Weights of a small GPT-style language model, trained from scratch on English Wikipedia: 6708 steps.
MLP neurons of a small language model. Each row is named by its layer, matrix (down: output weights) and neuron, and shows model dimensions 0-191. Each number is 128 + 24 x the weight over its row's rms, rounded and kept within 0 to 255. Numbers have three digits each.
A block is one neuron, or neurons of one layer that tend to fire together. Before each block is what it responds to, as a language model described it from the Wikipedia text at the highest values.

Responds to: Early fragments of multi-token words and names such as H-al-agian, Bac-hel-or and C-inc-innati, plus fixed-phrase starters like "as (well as)" and "due to".
L6.down5:151069108177118102134150162157120081126151131111093090130104150111133128106134103116122127108141139118130094098152144112133122150135097134134142117102123114142120107088144136122142137122106175117111141145133079105123124100117138142147160152111115110125109168093148137111089135114143125103159152107115104158121134108112097150126123100125109155117111108101131059130152081107138117156100161134105172108154164116134108162119142138104142144132123137155194139113148148117162176142156108166134129133100126073144097118078121197128176113154145118147148154172136125141146128189124120147
L6.down110:132110091124151107137121127134132155154151132137167142131122123148121108134162161141126135097161154109182167119160142131134093094108125113078134113112096138154157083115097150136096147145160120119127126141076150129171131132122115158141127163078096108087158117095119129115112117150119099120100130114156117181159099142088153118136157135148120126122140185156144115183150155087117140140168091116100109127140145121140112141115112131090151137109141148142118123124127178108101097126148118126176100100140100117168130108069131144095155123135086107088131127103174125130147091095134164136
L6.down171:103112136137157127103171111135102116123160154150105116111148129155127095104140109143127154140162115111087142099132128085145123113128095115124141123134134117166104189131167087133127121175089115168142102159110106097098099125129118106150130142110138132121125184118076125099144118155151125109161116113152178109117133157157116107157088148169096146139130110145137149107117138133120145134105126103120105151143129109130134150139098091099125113099166125134110103135157133135187137107113138090172161156157110087073144149133069178123154092132141148101112133148146119146118127167089091156
L6.down204:117140101162113098153144159108093124099113151107125119162117155118156134118090084106121089148151088142098074094190137132112135126160150163175110117112143148141171096131127151164141163110162096134095130139122152111094167168114106166130139152122170128121154122154123109113127111101103151116128105138093118119123130103163134125116118199132128123153120159144118114110124142138134119136093083109068153103113099064153155145123172135139159112148162153115147136120109098131142143118107115124139127103146139154114131126078136152110095128108117107102117154169117181131136118113145126134

Responds to: Final word pieces that complete a main verb taking an object or clause, mostly in narrative or biographical prose, such as st-ated, g-ives, announ-ces.
L5.down328:113118145138095113129118144105143139135122099123126128121157168126105146171120199131142134136114141112102142146062138127115121167179120128142175153127131146092085170146108108168122157134143144143175136145158120201120107139129107155122074130107120163118165127163124115131145135118107116161140095117161169110096116119113097141142133140161108101108124134107124134172090121121107130149092114111092118112095125147111097132119121109125137117139132131091123099110118122095135125138165099180161125117124145135136082131095139088177140171130104173106111121126141098082118146108127087092

Responds to: Final subword pieces that complete a word split across tokens, mostly suffixes like -ing, -ed, -able, -ic, as in ask-ing, lim-ited, diffic-ult.
L8.down83:117077111149114136128155162157140112126135113176116126129112165148124120177097178155090147095120134132123092146109110165149057133125173127124115123120094138142149126160140097148139124119105140158135099144150084176143129112148146098141123181116127092100104105145136125089076139099136102108124139123115095116123177108115091138108129110132113094135143149122140093113147084106107126146112121134097171087114091130145120118123119101155120132133143209124146114146137145118153120149146132167122142151134141117140098197137114131117102106142152116101136090147109130122173157135162113141
L8.down105:167107120129088134136150118152122119163130151091116146201136110143137151154148152124065127131122139146155145125113113121126077118140112161117084127144125106109106106119152154092131131119087115164153153112108106135102128112111146108117129126143110123109134109135120106121142137112178139117133138139139076156116134132132097138080089115191114096150135133131095121124130129124155114120178136109100120161121098157094153080141183084119121099109139143122109087134122173117132140163092135159122158102143119117117173113143114117107128186109139157119184180108122088148160122124149163144
L8.down143:129144147180114104094099110115112136128129112112163138171140092156101119147141146137083120155160155130135109147088173139153216106138101089126157151145108135096142102135104175139105134138146143085171133115117139132142119118072162131147127110112137115164159101131131133146125111128112142129151142156131141096131138146146116121122133116131127148119120122087140124143134137116103106165105122132077080044112127147137084133103132140103130077124137127145137147141111156138148092143111117136111102174120149155156167131134152100105129152181087085105152113099121120122166111128102116145
L8.down181:144137144093133106114111121123155163102152113155149117110118138083147126119130141142142156140128090102126114108168103096118073117100153126147163112124159128137113104157139152180099123090095123130136149104086209208123127130105116120107109126129139090134115111074120138089132107137136106116094157140098137120109134105136117110133135137112157095183097150112128130133108121156149115146126136112090146134135134159141158140133122114185138148111130168106131146140152125120137148103127126157096143159128171108112111095160108140150155139140094139094116122108070102121180124181101152145
L8.down211:139159174110113082156112123134134118147106118114125093138095106156111139136145104133136112124133140123160160146132164153101050130134116104156180129150094099167132104134078145143134143156163105137112085147128150095127129079130099161124140185104135142157140127137145142127146132119114116141105119139160151109129168123152101115140095079136096108117080127121175056122107064153104114150116103121121118088104122147079122094123141108100124127128149158126106135153140140128175148129134092124132150158131164161129117128121150139103111135122160106139134124139142120141144105187145163129
L8.down259:105107098153142112102088090126112117155118106108130141131121121144075158133097064146148119181130114094150104148103109116150129132109096135129099140111120143113106147177167160140099145145150140140114140128113142152143134131111098165152145131123058139114092135083175123140115172132101132167103104131145150132098106105152136140132133169140155130105152113134085152146109143119136152129145123135142107137127133168104121087193117153147127107071137151125158167159110144139088083144142157119140101126102158115110090119151168094116128122097091150151118109120144144151124157100165123110
L8.down268:111162181134125170126133120108119092122164141135103116139129123113133149087232106129111131096093122117123108150114109156148128157109126112113121122136130121111133145101121114125178145146162091125136171119145131057102147119139115116132150121118110131114149150111142104143102122118143144157123136123142095122172114137132125139141076115114123106130129108132110122097126167146156134074148125142151141160105093145150132075120131108127119141123111125135195125083121113136108164152087147146134147114142100191145157147113085130136083123090132106154128128152190119111089147108157140150
L8.down278:111119108123154056128148151116165146130131129102129129108145113165119093155110118108133108120112156100142145143145127125172095160117132124101097119155109110142147119134098155137102137108142132150196161106148167165154122119118080119108165137086155120144113128165121152129094153118134146087097085141119134150172123128106125142106095129157124114109158076152149088146155090094125105121165120110167140114123103179121122147107095124117139167113121144109128145140128184113111101144153135185103129137142096153122108149121119167128091135100073132168149127147110146136132121085132139097
L8.down292:110107116154124096162096180148157149100154113125143083099138139136142188100134115133111135143092129122121118158112172132105097131163150135145133105115165134147119131104115139141134155058104126118088093134123136153141149151153140105183121141116104101135129128168128126116119121158065115110123086072125136140133142080158121095080104085124133138159130096124108140111147118137141092147115128135146122129159149127124081131107135102153134144156157108127162087116083134116116149111120150152100112121116111147116168093182163107145153137128152128170132108180139113123119139154117175122
L8.down299:127143135100150112109149128134136110138110128147178155121100125136099125143115142122143151120118051150131116129102099131101083152125111163100079079136119150082125093137164131118117104138110117104142135123107161132138152119127142135135103134132113086123114144102124141125049147139146113134144154145120125124079148143161103105135124107154142139105166140080148137130089117131113144154132138131155134144142149112106141120141160122130121114166141092145158188141113106155103109090146165162135162115163098097177152142175139127142093083110143069124113124175144137128098087127145165165
L8.down384:146134143156137178109144139133100203097119150133102113117128141133114148135115097165129123119093123070158188099111172123119141073099098093148150092149136143106156118097141068169118139117153141088139102150111165123124166123152133141133137146125118146113065117135158115135136133099132119128149123122152137102128101125108111159121099162166153136098142143125109127089110119183121119115116171072153120147142157148114100145092099118167114114111137141150132132122133153104147115106108142097133092109119116121135150135080165131084129130109136157161126116152161158125122157143160127143
L8.down497:138133106105114100131119114107144162097135113064113111178101126117144141153107186106148143146139169103120120110133126110132130164127096128123115158144152064122104125165149160122155120135099141108125111123093143115106140122084155119121168121169141105149111117137111137138161135117131128090109153095163107131117106139106120124143130131119105159132105155111133166157125106138145144146106161181094154132125087146152146162149104095113155119128135159132062118129127128117108168140130144123096163142117099114077116172166081098124144112156146114127162133117131128111167170172087093084
L8.down502:097119133127143161129154130119126118112150113118128156103156127144148154132150156118114139122123172118165095115118119141142114136137176121107129093140140142134122170087118112140088140109122157137109109137099121124150093146130127146106092150113109170053085161115129129127122075092131101159118160125135140140113151117129077136072119121113142176144122102135079096155162076149162139115137143085108119132145143171125133169133112138132107120164109137163157154136089165125121121084138152143146113103100127120110088149118182091142090104152159115138140134141106140118180103182135106135
L8.down509:117115141121117137110134141149129136099116150115107107125128103124098148140129119113124121128121101149135128145099168119100112091145147170080093115136138126181111137124131150119132144103129127104158149135098090093102138139151141161138166118090165113095062127106168161134112118131196142126134136118165106125135125082148180122080137158098163126144160149161128130151131098100086069144129148182123147094117153142115158139113106081139143091138125126143117085124102119125108138080117109099119158127130144154157121155143132111118156115154078149156157121120166190101116154117125127138
L8.down530:125143166156091152172136105126093165122128096097148147126121131083116157218134168129128107111107101133157113170148151129117077127152088105186190138112106108127108105126150110143163158132106156161137148136119084159124151077124155161163150119113093056137132109147102146129101163132105089144128097133129112116120151078116122104111124122107132139072130132121147137137130103106120139118137134114128148140119120131135140106127145126133148137139130156134102112101111129123183147134119136134133110132075117137116170148172102095149148113147087147127152116140147131124139109136104095124
L8.down565:153149115121121116128096143131155126120114092134134146138132129130106134112102131119125115182135130131133127145147117150151162125107131118120122165126158116153143125152127129083145140135085112114151093119133102100128122110127111104089142136119154108090171118137095120169126103154136144140116164097107157133112118132162135147118132149093066141122165120126138134126151138112164062132125148119105154145116083176171182091145083136131099106147155169156113110132076143136113116093146102173098124143093132130163146095083174102097092098098078161127166150159156106105141149124118171126

Responds to: Mostly " as" introducing a role or title after a name or verb, as in served as, succeeded Rice as, Horne as; also mid-word "st" pieces (Con-st-abulary, Mael-st-rom, L-ist).
L5.down85:104109156127097125115139160105112101111161152105110147110133149151125164209082163072107123148111115135111125109128136147100085148105133129124144170142117161143090127169142129126117127099125117084128131135102130140125130141142138114157132095161097156138137137125104117104090131091130146142119158102107126146101080122125128142120114115147132117128124107176121128132131160159125132120146139141081117112137126123082149150117114142126145131137117108068130077135169111142124169093108173128148129135147151102119136144172176080126129187158175096169131107088179153089154121129114134130

Responds to: The word as after verbs of naming, serving or judging (served as, succeeded him as, seen as), plus scattered mid-word fragments like oce-an, he-av-ily.
L8.down7:134114118164100102122138112131168137138117130161103153145113123115136092159113133134128099111124113094108130138136109151082111133129175113156156124138100121156126093103118133178110133113175114138145159153131100150105096150127114100132084096159124133153131150142183097118096133100124169135159143122138135142120087153127097149137124153101100125067112136135123142167140133178169121131147116123087142132126107140136141141171054160105185103106168124121122082136167156107125138110117119104095106127205125131124120091097174121116157102120087140143143119113148144118139148107120126129
L8.down46:114127125127130156134130135116108119121146137129140131115150140140173141067109164114115127098131108144132146114145145091098202113121138169127147114111130107101144109150139116145109098152151113157190120109144093105170127160170118083125199132160126133114090114094117086131101123105137104165089106132103073148100142118144102141098129114119119139178107123104068099140154137146169110134125107169141134155122124165158157133109097108143153134142194134122135110107137154084142132127108169131120113096135121131151165126156124140103094118142131141087145156112144116120126139129146121089
L8.down59:178139101141113117103110116102166123136089125057103106084144118126143173108106092117131139082166143095155150105148114124114080177103111139101132120127144102151122101120114107120165109150133109098121131107168167148125127166126112151121120144152131136152093112078162102105115144127191131151134112112140128139156137098140113138149168142140131083091127139110163161154092127121140112105089138138130130127087103105104152097119117103128147109107144104124138148159187157128149155102139131129092109173135147126092150141181140159162147129133148137099113104144107138149125128101142152158
L8.down89:132077129146143148135114176160130128085099105132146147161116112101114136079119089145129167090123151164153146129124128149151124106159107153136181153119121131109114122122111149135122108148105139122141195150157112146126155114123165104145125090113150114109091137142120131159126146117133114130082146153090106158127087130136116143095147053143137144114130172170148153123138081099152124094093142105119163113121139114159155116138111128076131093164126124147102131149128115158075107123140124100163142111125123150134129118141096119070115131127148102080119110168132151148156111163153109093
L8.down92:116146124109144117108135109122099145126106096059099128146130164125147153094126111150136143140106157143161110147140117136108113124151154149191158131132157143117151161146141121141140116108140099101134097158143124164126127131107125073120149124130139109119118169135128111105128126084151123145120117111124112095121139192145131071093176090111111140107154109137120104093136114109137118084149102136138146134134140103174103123117145121122113087165172138103130137188140099118102146106140140122167122191081141097143093172167140123121160141109115131084125124096134125148148146134104078178
L8.down131:127131129096114143120110129124118127139140143104119174124096151132094143150138132075164170154110115157115094090118154155078090095163153112109148111147134137116174118099105125126073122089152108114181121143168117136090142117133113149159110140118114074202118154126128123142122131141112110166122123103119124105099092127140164131129120171164125158101155129121152158163079117113163123112142106125140126188154120152112137120131108140113113085124091144149158132127132072088109159127132151126121117149126159095134104109133142163128165099133143164072127170145133143121125130122113117139
L8.down154:103083149141135153121117143172122114115152111117111104120132136092152095133127104122147046147123159112115109142167130164151161124142091129093115141081130120127153156118159119132155108124154170142116098142131126105115140147128127118113143124117129123130092127106168122142146102123102139151137093141039111121164126135143117171141110182193132146124183129089137115158125147121152129110112114111103114125098128132104159105117105134086093137152154137085149127122161143102130152113141168145112135109096085098144104133119141147124114154105132164122101117179117177173149124104138151110
L8.down184:110184086086085181142113116133129087138127115144116155121124145128111141108145104139121124119136102095160113142094103130114152114131172126153142134106142153108137119115107106126101126150163130138111113169134113107107101150124116132111148125146102124136154187150142121138141086138119087112148121132152109153192173122107174106155138116117167157112117095139098140094163177136170132158158160112144093074123156088101143147123158164140133128143151075108140147098131124154110165112127122122120115139103109107148117122120100104170156095110120149128072081110168122108130152132127104144
L8.down204:105101117146134148099136124139140092155128104124133124133068143123097089121114129095158107141094143138121122173129108132106119127168134109155124154144151092109083136171104140134138164112169145188185138124129098138106135131149116106150151139146152151139158117136137143148127114152129151118156106105164152153149067110100141146145114162172123141120120140150142124201101089120109117111157091153104154153121127100093154138155090107111116119147100113134117129139116121102118053127129151123181113092123141110142140158132183104094113117108093124111126095127158134140114118137121139076
L8.down262:133093132083107082119102127138131135114120117146101110131095157143151117255149163147117149103128161112111111115133117107139027116115115106130147164155129132138143093148130122168129134128119132138149146146139132115090146095120150104151125125136143123088138145125140080099099129102138101119105150120097144144120135096145132126149132100118131151178181145162116110141112116151163142144111107127104123143108126138126118102105130127130153129153152142161110134157139105141144130124121124094105134094202136115114129127133123135113130184124115150131108099103151164107150142139129175101
L8.down329:109143179130119133131119174098161119175083115130116148106109127155130151133101092170156101138103122080114113135114154135135183086113086065138181164118132140151118153132102130108138149121100124116138094147146141201098125106115125099147137141130141121125103112124128156126110178128110122132105118142121154126122145174103172124120144123179096154126135167138124128130129125128116062146112114129085116090091088131159119163099132121109112140138142150165146079161144119093123119117131122165130162142164146106124118135120097117110123133140114125165119153115124109070159133105117152120
L8.down422:118167139107134096128135122184136173146156149131138119136069078145113185096131155138102120124154176114135168157128092117136150111111114134098111143119120167140157121095138177115110098161126114157129165134133139136137131125119139097137100142136133152090081116122113121111092099135168111127107172126093143093107095106118125152142133139079132090160141090073100148129132116120097120130158114127120097126127116132116084064101154115159166140130103145144142109160131136160137154140111131089156155137136092164139123141094097115152149159131134148141142140100173095147109161114130146122
L8.down438:125113146174163146152166165126095086134124181166118151141110111143119141115113121133123153118153112125129086094104116111091152131093127160119115120093130160100105107190141101128116130118114113171183118123153125139096161181140150086138101154168147121090119124107134135106129107134109125122089131165078131141158149155127125132116089158136077130162128150105116070128142129109114130152104132103104125112151124142173128104089148146115159127112105097152123120146129152130108160185122129153069122170162119153160113121116095106160152135089089134144126129114130102126114119142149121139
L8.down492:127127152143120145159137134140108149120166193124140156107110106115111097180107109137135096176085140095128122134151157193086127078130134106116137122121150141143185115149080141116068141139124137117129151135162125121096165128133106095136129166112099136135159100135187121131145102147130074121116155105095134100129127095151165130128116182130079154115138124090150158119141134118142118141160108133078131132138126105093148147121102143091140125145136116138139102163161076145116097140126120112126092136130103128160118094086144129120112117116147142135136115146149143105089151134083138153
L8.down520:133145118148081120162139142136105138156163132215114096112140123103138125165077136138171121113119125128102136133129108120111120141145132147117140150116190089195086136109111128160122131112085142133140099118112152106152131198137117104137101148143149128164099128139086126135105148129108144104160147175132154149124095103164111150133092135137160068105153101082130131139089101107122144137130139131172165116164091143102091107097097118154083133152120163108127119128124125115161126123130116113123147133142143145126105079143163105145122127105153126144139113131151103088114122140116136115
L8.down552:098167114145158100158143117140135127123163133137158128069146110115105136119134162143129132136116064137146126147143146134099153182120116125156122114126120107098146160123155128130118155127123132170120142113089131089121102143131133115165074075122130130154146126130125112097107143137111060149116109096092101112082128168151168116143112165112121102112109099138147098147140188111114163108115106172134133132092138127135143097140087146124131126161130096117121148111136069106133155142150129128163144107138137139204141128111126122094157142107206130112106099102142124143129132137122147110